MLP neurons of a small language model. Each row is named by its layer, matrix (gate and up: input weights) and neuron, and shows model dimensions 160-255. Each number is 128 + 24 x the weight over its row's rms, rounded and kept within 0 to 255. Numbers have three digits each. A neuron's up and down rows have the sign that makes its largest values positive.
A block is one neuron, or neurons of one layer that tend to fire together. Before each block is what it responds to, as a language model described it from the Wikipedia text at the highest values.

Description: Table header pipe
L10.gate82:162151121103138097119098140110097093106111114093138143122149109134121113115128164152151120127151129146116094105125119092167124101139092090130092139088170137142176111123106192132109130134145115126132113090143093112114133156172115153111097135141128127159108128137114107129147130149155090117
L10.up82:142155154133135139135148133139082094112159118102093116103133112166124075119147134124151107144122072139100139131144112106114159106129080111125118128134147130123106105094128165142135107125151131137166117134199093126126159149141127137143157159114130133165119108173076166158161146131181154136
L10.gate495:157106094123124116135134090113135133124132161115143109146141104154124179124144117106083150147150131102106117150134137112149136131093100108135129140124156108062173105098133172143100110153104135120166122153157065169175118110142147139088097098158126183126110089100176093130130146082116127150
L10.up495:174130136119095097135173137155111123123149111085108162131174164188071131156084120077098145147126093094144054128134200098127179125103144092137138109092129139123143106150104191110099129187116120122108144110163113121131114141115145122134153158119103131131140114085119131140111111141127082145
L10.gate794:123121096114111120109086103139129114158142166115108118123137143102134130155180120126141141147145136130144135138132137180140139127140148149112124141070206138144166088143116184131097106144138143121156161129170081126140119090176178153116148146203131137169148151134141138091143146072128136148
L10.up794:136120149132129080135176135109117102141125157120081177120125121140109119128140131072135117183115126073136082127144124073133117151112139100122127166128126105134155121157160130096106147112126143116154091132126136092146114136133123119115120131144094165130090105139109111147058138105109153120
L10.gate908:122135126109124145140141117148131133097167154112155128182088149100131131111143142136144146131150093141136135149141153146143150137115136123139114126091155108146182084115140166143128137156136129153153094164117083114127098133139200193081114133129108115164141132108110144153123184132136129136
L10.up908:138098150107142140155161121088128080102135137122156133110111113143127124124163102091158135169169124120158153108083104144150137095117120109130129130096126120105143103107164139116116110133133149117105113158121149160144134170169166154141132137128131140128112112098127090158154144120133154141
L10.gate953:172097117116137113166110136112092144123146135101158127127131143109143151137140124100098074133135145097102077129115127102166149158132133138116105114127148149115152077111115121142114109156124166139124151144160057138147102153147135159080098123154126127163122071103162078107092176073196134153
L10.up953:156141129158089106151102155184126126134164116105116116173135140148092130129083149133141115138132116111142095133112135136129147160122168102120141176127142162128130071123136142119098093176118119115103172138111135131145110117144133196137122145114114125087125099145143134116143168088143107132
L10.gate1288:112115135113144096154105118136104111132139143153103138124141115135136129105151160094138166147124121136110109110143111136117126165103109142125139137101140126113153124113144128116143116134127151138123130101138150128124121108112122175070135133154123134091123138142178105166089197116109082140
L10.up1288:173115083142099121143164119157096121120140128080090091167102146106147107151098147135118137098109142120145125172130119110158141118152139160118115133090167114128187133118111170162111105134135154196127149132117112152125096129165108125120117153080125149145118130154093117110117085110135117073
L10.gate1328:148126090097114147131137119119123117073153155088122141135114157117113158170158158101121125125120171130081146147128160163148129117132129133144122146115126124124167102144121178149133116130134140159148129120123046145127130184171107132088101122136135134133128084132179059108121174086157135091
L10.up1328:145150140135075120076157118141137143102173113119136180157124157111098130157127158093140131132165122137110127136154171127153168126120139142152110138131183158140144123153085167142122088170148143148136137122151117147127118176170128092134122146115136127118123082113160092121133139131139161100
L10.gate1405:175137130072158133166152135122169112135120155097131114110138144140155143147116134117146111162099137143131106165112159139146125130126118134119132120102123121133173051110093149135151145101139158148146151112130104123145139122157124147060085104102128151121108142102136116125107200094137130150
L10.up1405:150146134153142148123123142157116110137155120145157085139124121132149124130149134171181132146150124147135124137086096134168150149137105123123167153083116160127162106119124140154106138123113150104122115135151137138139100133099174130129114126093130144122050129096126123128113128116166138122

Description: Partitive "of" connector
L5.gate139:113148135145131164135133103103150187097105100096166105145130149149139148096120103138143099151116143142122147082151124160178112115121116129129131115115134111158083118148077108132121152119128121111151138097106107110117114154084100167122143124088124177124112097088153096086103144117118138138
L5.up139:171125138100073108117106127110085115162152127128137146118141102144110114130131101136158134147088087114119146130122081104130095133133139133108116137082122104111135114113109129101156105100166143122167146131145124103168156116108123166182136136145106117136095132114144120141128118158138105135
L5.gate373:098079092095130125131077099143092147115113147123144139124116157142130123146118157127124116146095141129126087131178136137149071112128127143103114073120120114092142092136138142138106156124152111124121116156146098154123139081147113136101123100117142113148150119087157116119116110108124124107
L5.up373:083135144075154090095105115106138103087108115100166145092136144122109127110145156114140122146143142093189107134141113112089140113139113116146114107124159119138139077133162159156162166115136141108139122178107155156123113118148132130158149137137114108135123105106138134137126109109111152106
L5.gate441:129161156124161134180131093123127134128138116107199151117128115130129135106107145128144107115091156115095152088119129132133118091088115115121103124115106064111107124155159178149132122146143126127141141139080117126100142125125099173101124129126148164112121113052086134114119119123126155137
L5.up441:172152142129126136123111114122152108097165137159125133110149118105144113158116150124096085097135099150146178111110122133121081138168097121110084083114107108124079124121139177126129124143124089110140148131099113106120146110133094138135130120091135117105113124133130119111153148173132166095
L5.gate680:134176097113153103142145151127113119155085079132076107122097114097126128158126103067135107141149159156168121094098119112132154152103099127133187143104176185115123079143068115120140087116109106132088136157140116120163119121134096097121113111141161114129115118081136114133118152136134153123
L5.up680:114118157088116089074120122140164144135135103103144118085146145122148113102136113097130118154145129124096138132143139147109127112120125144126123128128092138098128122122130139131146151094110136161121130134151156163119121150188075141132095107104126114102122121097109126165118142108129159120
L5.gate819:122145088102111125090101102166143139139136118146113143141121149123129141089125154137132127143104152134084152111126111149178139105123107164145071123144082129119128130123101119166099139134117122117159108146057153211120157184129117170131119155110112160108162126151115148114114145111108140082
L5.up819:127146154122099145097143096101138080078177126110169135124101103149156126121129141130165110129141150101141166144125151131108123161140109142095134126081107126154145113122138174144126152136125121115105139175107108125077121132141140106151115169107111203060076125142103108118162113183173139109
L5.gate1193:139083061092098098156122120083132094135113125162140145121133100077111131133170140118124101126122151142169133096108103117177103117146139101132102133059103071129156143134109144119129133094119148121119188117108136098155123146140128162100107133114127147112105132125133135156135159103110122158
L5.up1193:140159157125153120147170114125173126125157139087127123186085136094133153129103074135134121165099110138102133146117106126146151144109146171128135098133119134150110133148157098115136151141132124134159121138131118101094110171139159100116169139122134159151112126100111119114138144095101186133
L5.gate1252:113111150118140158125129115096089178109124190120159160154072126108146164129120114074091113140112114125102135138109137144124118146136088143130101083145147119134144102156158157090120127130131188142101151126080072086124124133081150161134138156142135136153147105131138125134112143143104150133
L5.up1252:126129116105098124110091101138134137131192142106129131198112121126142119109080110106123116135151166127145111110094123130142126134115087145136111116111140151139095129135187137105144114133079107087131138131119100149158167128132145190129153148122111106143159117158135086131145130156146091066
L5.gate1330:126128134136104096146152108093125094148111127088169137119113144123146138145133120138126101162150097139081122160069122111167110138159109122142154120076131124088123114130158159117103065146152128123140079183147152135091080119109128151140159146131157170133118120098125105120130120123133136088
L5.up1330:106144091119132145131105148110101158091128144120127146192097189130125140141108145086125112144092131145130098117109115136150143104131089147142109101127136085127173136153126153088176107132111100122146113129119152135118104154131103148124171114098148139130121122128121117138133144125082123052

Description: Website dots, women's, name fragments
L5.gate180:112141120144121112111107109127186201121103116102142111133136122102123128167132131135118088172104127165143094132167195123149093117144147113147085115099119141114091159131113069115126163184119108125171112141154126108114123115127119116141117096143138137106173128144137147145071154130069123118
L5.up180:091114128135170107127109142143125106175127107122149084153147128140145136132146125133098137165172093130136108167122122143150101158123143128156084128147171141100109158134112135126125146112131137135135107146121113148112104093080101165118158122065144150111123130173136127178143129111113157143
L5.gate560:115131130155169162147121117116152126078186139109132134149094114120127166181149126084147154143125116119108120114149131165123158135079136149163097106136101128120113171108104130140112143141111133144154136120104149101150118129118128106107101091124156103138138148178145121135092152121154117130
L5.up560:095149131182144152120107140152151152104124121134129118108159109144143093152123147100126109082157135145098117143158135142133097126134122098162109122142086080065058116116131092100143091143141122132153146130125136158148103123110110159084142121082112149114127095163098136110133142107089130099
L5.gate629:156123114107170161130159110183184093066089103118140128075138148118138085142139111141113129116161111122134144130155163162111150159132181111092102127161092122111148109138073109146114134143122152113141146115075113131101121177141136141128130112069126145172099089098161169126153121112154184099
L5.up629:138134098166116102107141121132141084109158114126160116100154114134137109149153136142110092139143162119144128115120120162126084137159138093123122168131153151073090132129115132154124078120126163103139109172101119142147070125138138140141095149157120113115143116112106068114100125144126132171
L5.gate696:122143100135140155150160140122166104117117137114126109115135085127110123132161100166124099127138192106104151098155151129120109133138173112165118126118141143152114134138068132100087144173105168155069106123138106078112134142129164126118137098135073096122139107124128094144098114109123087106
L5.up696:142154120133164152120126134171133158151140061086137107135125103151121105116158129108144113086129124137166107127133199148143123149103115128095102116117145133129114149098141101135125133123124155108137111099136132158160139178070063109108125145098140175105135131137098098148127099126126100122
L5.gate980:112212142119108099158128072066178126123176127129107114141134160119124122133146172160135129157106153103145131161145134100120119094096083099142136175142150147128142172144098138138125148087124104148108124169081132119126119137118141150101103092170131115089165137082114101126168153136095107127
L5.up980:128142103127102063119125105130119156119132131136104101114113160127153138116131168140137148159138088168130122129146072164093109142161125099137107103109141160136119161093107098152114176105095136101159131161152133143147139133135122145129156119116129104152134180089130134137121135127098124095
L5.gate1264:148125120082094111114136128113159180106152147119132108156176153143130148115118160144110167140107164091117122129098137122123147141150163152153123132148158119126124124135110108117134153120122133082166088088114102103095125112146138092124101115117132097148137157116113140088149114081101125131
L5.up1264:146130089129124096135158210111152128111093103145066126141118144104146151142147096113104127136128112154125151174131154167163162130179100120120125136133121132120111141157126123151134126134122126086132096141123181118114150091130127143116144123128134158143117167131157156115134148158110098150
L5.gate1371:147141106146106208156134147180137131134142113074149125103139122125117171113136133152135125115160145141129081129153098135163096127115171109115128129154135115105110138113119097172098138127108085154118118101132110145091130142082138103133098138137125181079133131172112090172145148085113126125
L5.up1371:112155113123179142130120143133077132138161117114162098122109090118104125139123094141094107137137110130124107143113116143127144160148125135191127143162103073154143101141079129156123095129182147119079114171086137082081075167136163157176088139124157154146127094120138186184115135143079116156
L5.gate1381:130152105145124116132157126127124077140176137130106088132148112118112166153130158137124098117155161132092113111148119113162120176136183137098114120130171159103130103106071088096098160177138128113136153115111125167108108157109161150118145137142107148076120120127120111127126119123129135114
L5.up1381:128129101095138112109137174124161118139142103132139142115159175141139154156119102169123124148134089104122110145096138104138114128130144138119113072084160160091154131134129138160134103143168124138101108154113164115132090148134156134117133113133122060125093121154161110126103126101160121152

Description: Word continuations, "one of"
L12.gate389:142164130086178116180119116144130150115153158162138110141138163127143143166132112116133135122098105104124148107115140136131115142111119197132115069117149100117132110110163170131155089125125126133128175157108052134114146147131108139097097133136157153126167123117166107117114161093121135128
L12.up389:087181126105116055139128134133119109111116126118123092133137102112124105104121150089150143129097111134111112174120159097166138151110099163111112122128167100127110148134158123123165099116127118182166120126135131074120135122095140172130157147136141140080113093134119145176103122086136123166

Description: Men's/Women's possessive
L12.gate204:155128086089115103110118120146145152115139165094138106172132140114137138093188179113164155100134142137125166103149143098164111121090168158135105195149126072119134109112097140178087112100136154138134101114110113143147122160148117121109092084124156117114108127117139105139141123121075121105
L12.up204:154093118111120128138143159176119123147066083113097123110134126126149150192105142098105146137141121126131166109139148152138140107135144103131154158119100110150109103205135150132130108118097132107122153146124149180125153151089132141116134130131118145073155165099149143169115123120130134142

Description: Partitive "of" after one
L10.gate86:171136170136157175116072105140142084125144112136145112152134132136147122141126129102149134129142175127151129150144136163130122126129095168152066165138147080124096142163095165126130120114153144116090137145100132122088122159146165140116114152105146139108113123125132146152181128137101142100
L10.up86:106175091132137125136168111124175083154167096148148111131143118128125157085158166159134086139123108130142150105151112150117109145139115064179123136113130088149133143120096085155121130129149152124111125132103129157143155107126124167138143118140159165093144144081085155141142129100106128092
L10.gate241:099150149113100132127112145136146143129117075143136170135121133158100101054109148139128103192118162122167117134118035190127085128122088146126127138056151116168136105137146145139124141112123114133174140112115115114117094161130114138134119117135091160073128128110136109135130153095134112142
L10.up241:114166131121134098105104105127116107101179139120125128146117106089123117140120105114150120074117135111109128140095142136157130105132113140106122096115139135134136094148193157122144117145137119140163148148109125145104126135077139105113126104126129120104124151128085107155103149163160092186
L10.gate257:127114106159089137135162129098173123135171162091102085146134117103122143122133154127120114130114117123173146130084140091122122127094162119120137142168124126119096109100168107073147162117141117102080105127094112137127120120087152180094123105122108114111103117113112121096152180093120162145
L10.up257:084125116136125132148150154063150110122186137108137078120108187123143103103201131125109166142145086128160138124149114118077114109138143098078133168166131148100159166131127146116109138107130119126120096127114151127133140120137213119139134109127095126114119138096120130147153134107135159112
L10.gate334:150116126106152101157105120165110170150163134131116117075156082119127126102117145097098144139131124135107153124155109116144127160136117138129147130125099095114141091118166149183088114110145131102148151096109093138130079140140093177092115108133128122120135114143099123116138126115133091127
L10.up334:137113121106141116093093118113105182133124105101141156119144119141135095086121107106149152142146074125095116196152084129166147136131166144140127111115094131129133142116126144153151145118125129156127156134145132117078151135168171144111085119161134097100115119122132119098113130089133134140
L10.gate432:154136126123148135132097154118124104100164144127143165161137128122126117122112140169165113115133126142115119153149141139160129129137124072116093095141108132111115119110113194120183134122115114146120119128106098133123144168159110122099108151147146139115133157061121148133101131089088163136
L10.up432:144106173096094095173103115139165108119142126136177136146160140090115146104085139101136097100175135139119159131206104127156116142118115115148110149138157070114128106123154165094125121175140123114109130122161104120177116122129122164111135106114129119118145147118100141137125132139099109105
L10.gate624:110168120107193114176187085107159117103127162131088111137134076091106114105136127124162120139149149110133148123140140136152129157174169141121119129097124109131131165141121143118125113131125123138138183153098123104075099165147149153101114128104120143151114172119114147125122141124100127098
L10.up624:137135122121190150133117123129157142107138109121143140146172101124122145154110131092140065179127130132113170119123097151085167130118078128121150155117160145133125098133122105123135127138134097160160106126115095131135167132143117146113116140106088102122102138111091089137112133155151111116
L10.gate698:168160128121165129147121103100101112113117163146130170092164125131111149110118122126101150133133169094134108107143120102104115130098090129141114122132108122125122155168161149073134139110131085147110137103101088143087111113143163127106141104155097134138111111115144117099098160141140122118
L10.up698:107137155122157131143102134104114128117134164100131141092135117142103116103128089114152109102150144093172139123123103147093082156126100135129124138155137102092117148142130180096148075178145096134126129109120124082127131131130141146125105094085150156129131096112120150141202135130145160158
L10.gate740:130088096115153111136141125152166125084154131139137130149128148100129158115103120152125159129154135140116119138175097132142127130111162132145117143085148127136094104115181137169168126096101128127143116136127100138107137140145097186094124127060169121157154110131129114099114146139107153144
L10.up740:132143174125114166149115121111119135113098162103122134134148097139107130165124139133143129080174103123157153102119145093154115136127110155096115162173095137098126108121139115123147120140119093147126091121108132126095116113108138146131114113151131090107129125124130058110152131164153091083

Description: Track-length time colons
L12.gate855:106141119108124103097153072129186126078108116119126156145129158106130138121145151157095109169130151109123138145118154138131133117118139111133124142107085146148132136130133120145167125116154130163114147132130115101106159151151159187089110090112139097151093162127137119157080147135129128101
L12.up855:143126096150115112155126127128150146126157104119109140150128109113102114133136113164148129111104137151151098138103164103123119126146109116062156150149117119153124123128106094194109116128126115101110110141113127075121144183086144096108130122157137111146132113092073143103101109135148136168

Description: Table header separators
L5.gate67:129132127079097161138119146155138136150164143155089064126131164127126146147144143059110152193140136156131143149135141131101117123122138101140156107162168161158133101073128145105098123119116131122084095155132117171116126078149088152133146160106115111151113123149185098127131133152127132122
L5.up67:174103083107127069143089148125150113080106116113167147141120172174116140140120121090135149095159176106138153150143137133125148139075125108130114183125142133127165097112115148117149076167146128140127162172146106103099143135175141141105127120147115120142111116119125105100147129150105107122
L5.gate338:154159118103134100150116163124152104075124105112146101094133157124151111092120149093129145135151144137123150128197116084139095159125093121138096122118115144093126101098093130118147099155148098108152167116116113119149137151119098166083078119111124131130141137114130151123133149104169111146
L5.up338:170109142185129155136137146148097136096168152136079100094118147138112123138118166109132124104190130122117130124141132106108152105133149128126143103183151113099153115113139128119136118136146113122107138115112112163104063107146109139132119097136131117119105129173170140125115092163129131081
L5.gate391:120143109077129161203117124128133170108101138148186175134129126121123143121135138119131126146125158133125126154164167144126159134102141121143112114111144096101115161153111107155136130155108153152130115131154100101107125153142132099089160133132122150146115151075077160136089146096142159127
L5.up391:132135138116132080140086130087141090185121161127126131135125154102144142128141129149133150166136124165151145128163093147095132108127119126110133138151130110136157174128159117105112134098123142151122137137163118127136135122173161106128152124118104148131144158111134128121121144110133153109
L5.gate535:138143100065118136157150166135094141106142161111120057138116157147119176122140164095095147140140132116135126139137125094130114115114108156150095133145134141150150109115124170134148167144115164142124147130115127123140114144111140171126075163127126088116146151156136134139121147104134094131
L5.up535:163095101157125145123090095133079123140157105156093098193153144174095120124137120110131123139164106107130128155140110108086117167153105169122160114129125104135123107081143152090148106148111116081074162114158142137155140112128160142129101131167127116123103115172138135120117137129110118122
L5.gate749:131107105101138105138091186150134149116130133131137122132101118167113124105116123104143144094181170110117137131143120080113141158096124127116148097106159110102150045108071164118132115136164104114095135119155116104149115089120165132097107128143137103157094121124146119146132138124137097107
L5.up749:162088142117137130105099154137119141113162155126124099109137187137130131187148141113153150117161124130173107141152114106114097133161096094120144113101127102110148081089108140139115110112130097110119156126142148141172150091144097120110086118149135093158127108156193089123135141150097101134
L5.gate1034:110148153089121111127097152119128106138108141133138138111109124122133148122154133137152164120084148167097144153117140111109120147100150149117104162155126157136118115087129202186115120170130161139096116124143134129162152113165157129122111178152134093106105152141118085110159128160152128142
L5.up1034:118099168090118134130137162131095122152094137134112136146141171155148100152131146083118178133158137127146086091143117100119147138123090165111152165143116173068144131092163161107114112158134147141119132152182136131133154131132139148120116147150136089121158126122118122122142098170108094123
L5.gate1570:121113070125110137138115142097100137085100148129050092118139123123131156150183146132092142134165137128135131139153148094124133114144128092128141188142133128133123109094114159144108138149114135156114170134165135153131166126140145129136053099116139064127170116155133117138120145171123145156
L5.up1570:161123080074128106103133128095133123090103103128130087153132128133111127167140142102115138117147117081142126139133116144113148135123135130117107138143170149123180137089138140100112105139099140174117114168123119097165129111142156135117139117150156093115167141111148129146124142099106093132
L5.gate1578:099175115110132123152139085137154140117109123061181157124094124105130167109124153156131120165117135119122136089146166124112140127119145118125108122134116100129123133160174147124129132176142155164116143159106102072111109154151141137129152130126144163143133133080100146131130152111120135099
L5.up1578:118122087167135157086131090133130154145113123123131118131096123132142147182134162151116167146144111109145096111167145162141136141131157119115166093133115125155168142081164121128102166144138127132122087121075128110124142130121110106138153125143129141147111141138137153129137117089108118109

Description: German name word pieces
L10.gate3:131115112109173123134139111082149126066167121127142072119100103132107133130128175121121109136128093094078156146110130155105096114125123142146110152169115148077153133119096147107125179108142143142072154139099124179094127171108082138122096135072116118117152187147181105137141108121119156082
L10.up3:138148121133097163160075093158197145095115099139136153133130095128116133126120135152116156074119126129138127119146131193121121140118129142123137109132156141091150115133095169123083091157151111124114146112121090141097080133156173089116154084150108107140154111150109131120090136122145165151
L10.gate57:101120115121098149091109127131122126127142146144157064144121105110115131100132165156142113128192117155098112118100133101136111125094160073139118138078111167167135153139073072102085113120133110126117122112129139146112071137085126100119177156090143118112145124150126092144112124167138126139
L10.up57:111128145124147136119150102103185114136159108130127108122131130125126109072162184176113109122158134129197127172140100110104120108117165110100094152134101107135089119109091121127130145160129110146115147123108129205140082129127131139108147125096077155104124132118121108139114147126132104137
L10.gate363:125074076167121115151129107085108129072166148097118136165112136101099135143155100164106104120142117124126108129138099107104089111117142110112128089129133092114087117121187088133126132098137081123131115116134111118111082157117153145118156126131120125131139118136131112133138136116124098144
L10.up363:082127133120136137133133116121137117139101101080112145155150113109113090118144130140169127124139094155159168098174178159124075149140151080128124141105125146124157139154128113142112110090131144145137127150161130151103088125143135123121112129167106166133114148079117128139077158077100155128
L10.gate485:108136147131141117152177148123141142104117129129163130162118132152158131192140132136121117116123109173125078145103154083157113096124173145175133157140144143098130159154130112111151141110132112123104125148124140146099142175115091139140102174101129114109112095165102087107106144115148120122
L10.up485:147124109154157130063098135135200073171102127124101166165143159131133113164121154164120148159087123117118154118150139130128101126131138152154118133129127118092132090137108132138107173165125140122136096117124115137139177151115064108132120124109162115170106102115135142145126104150100167118
L10.gate1261:141143141135130096114147129129160111116124086138131089105153146154115161090103155142128116141148150112111073143147145106127106159130143090128100145138155106125128132129092126103125140131131113147100124142137104145113038083107133154112047135113127172154100096126128102085121125139120121104
L10.up1261:084158145112153157116104127116116156131154062142165116119123125119118116121096123129100139152155177128127072099146081110133108115111104118133133074123154099143136129154113170155175097143116115156124108153085088164111110173093095129144106126088135147077128140121112138087164144160176132138
L10.gate1299:133118175094111118125100149117122120100129084067156122102126145145156128101119169115158118095145179121112079135139111120112127114137090157140092100118124149093130136099130126129104082103107164143147133116103136193110099139102103150129144165131153125110124105158169105128119137098107122105
L10.up1299:121123128171117125114112104137156143115143125109158129124169091087118120142115116149127104153119157140080118126161155121143145169113150126123116120073124090110130122105142065142092151167105113151138140164142120159151066148099136116105149132063099084109125161128108122156086125129162078135
L10.gate1528:127157155156132089140155171102180115091160120132131130126104115154095151129131130134124105095180122114157145124113141087128121100098111134117158130134131094103127153136118089074082116115150130136125190186087127136148133105109102109112142124109127117103097147133111149129091150129122156117
L10.up1528:106146149150128117120108164153135118142121139158108142174138132140145140152132086117121084085171152132149141175142155163102161166124136146137131095142139094179112120119089140112116103148137147110141150158089138108122146180112113123144119104133184137164054130144128097093132123088142153198
L10.gate1536:117127171095141118170120155133161127145087114123120144143125173135098163115134149168164130119109093129136124076144147107128123150121157123101145174072125088117118135153104107151104167103138147113100129178105133113127099148157131203111154110094140137129149164075092115162129109095113120134
L10.up1536:122155121139165121134131171130154122166147129165139114112135101146132098136119154128102112099133101110122125106138154137132119123145112118099152179083125065105171103099131147134135126144135121154108126162089118146152126081151117139130133109034122169096137122115135109130142098143144110100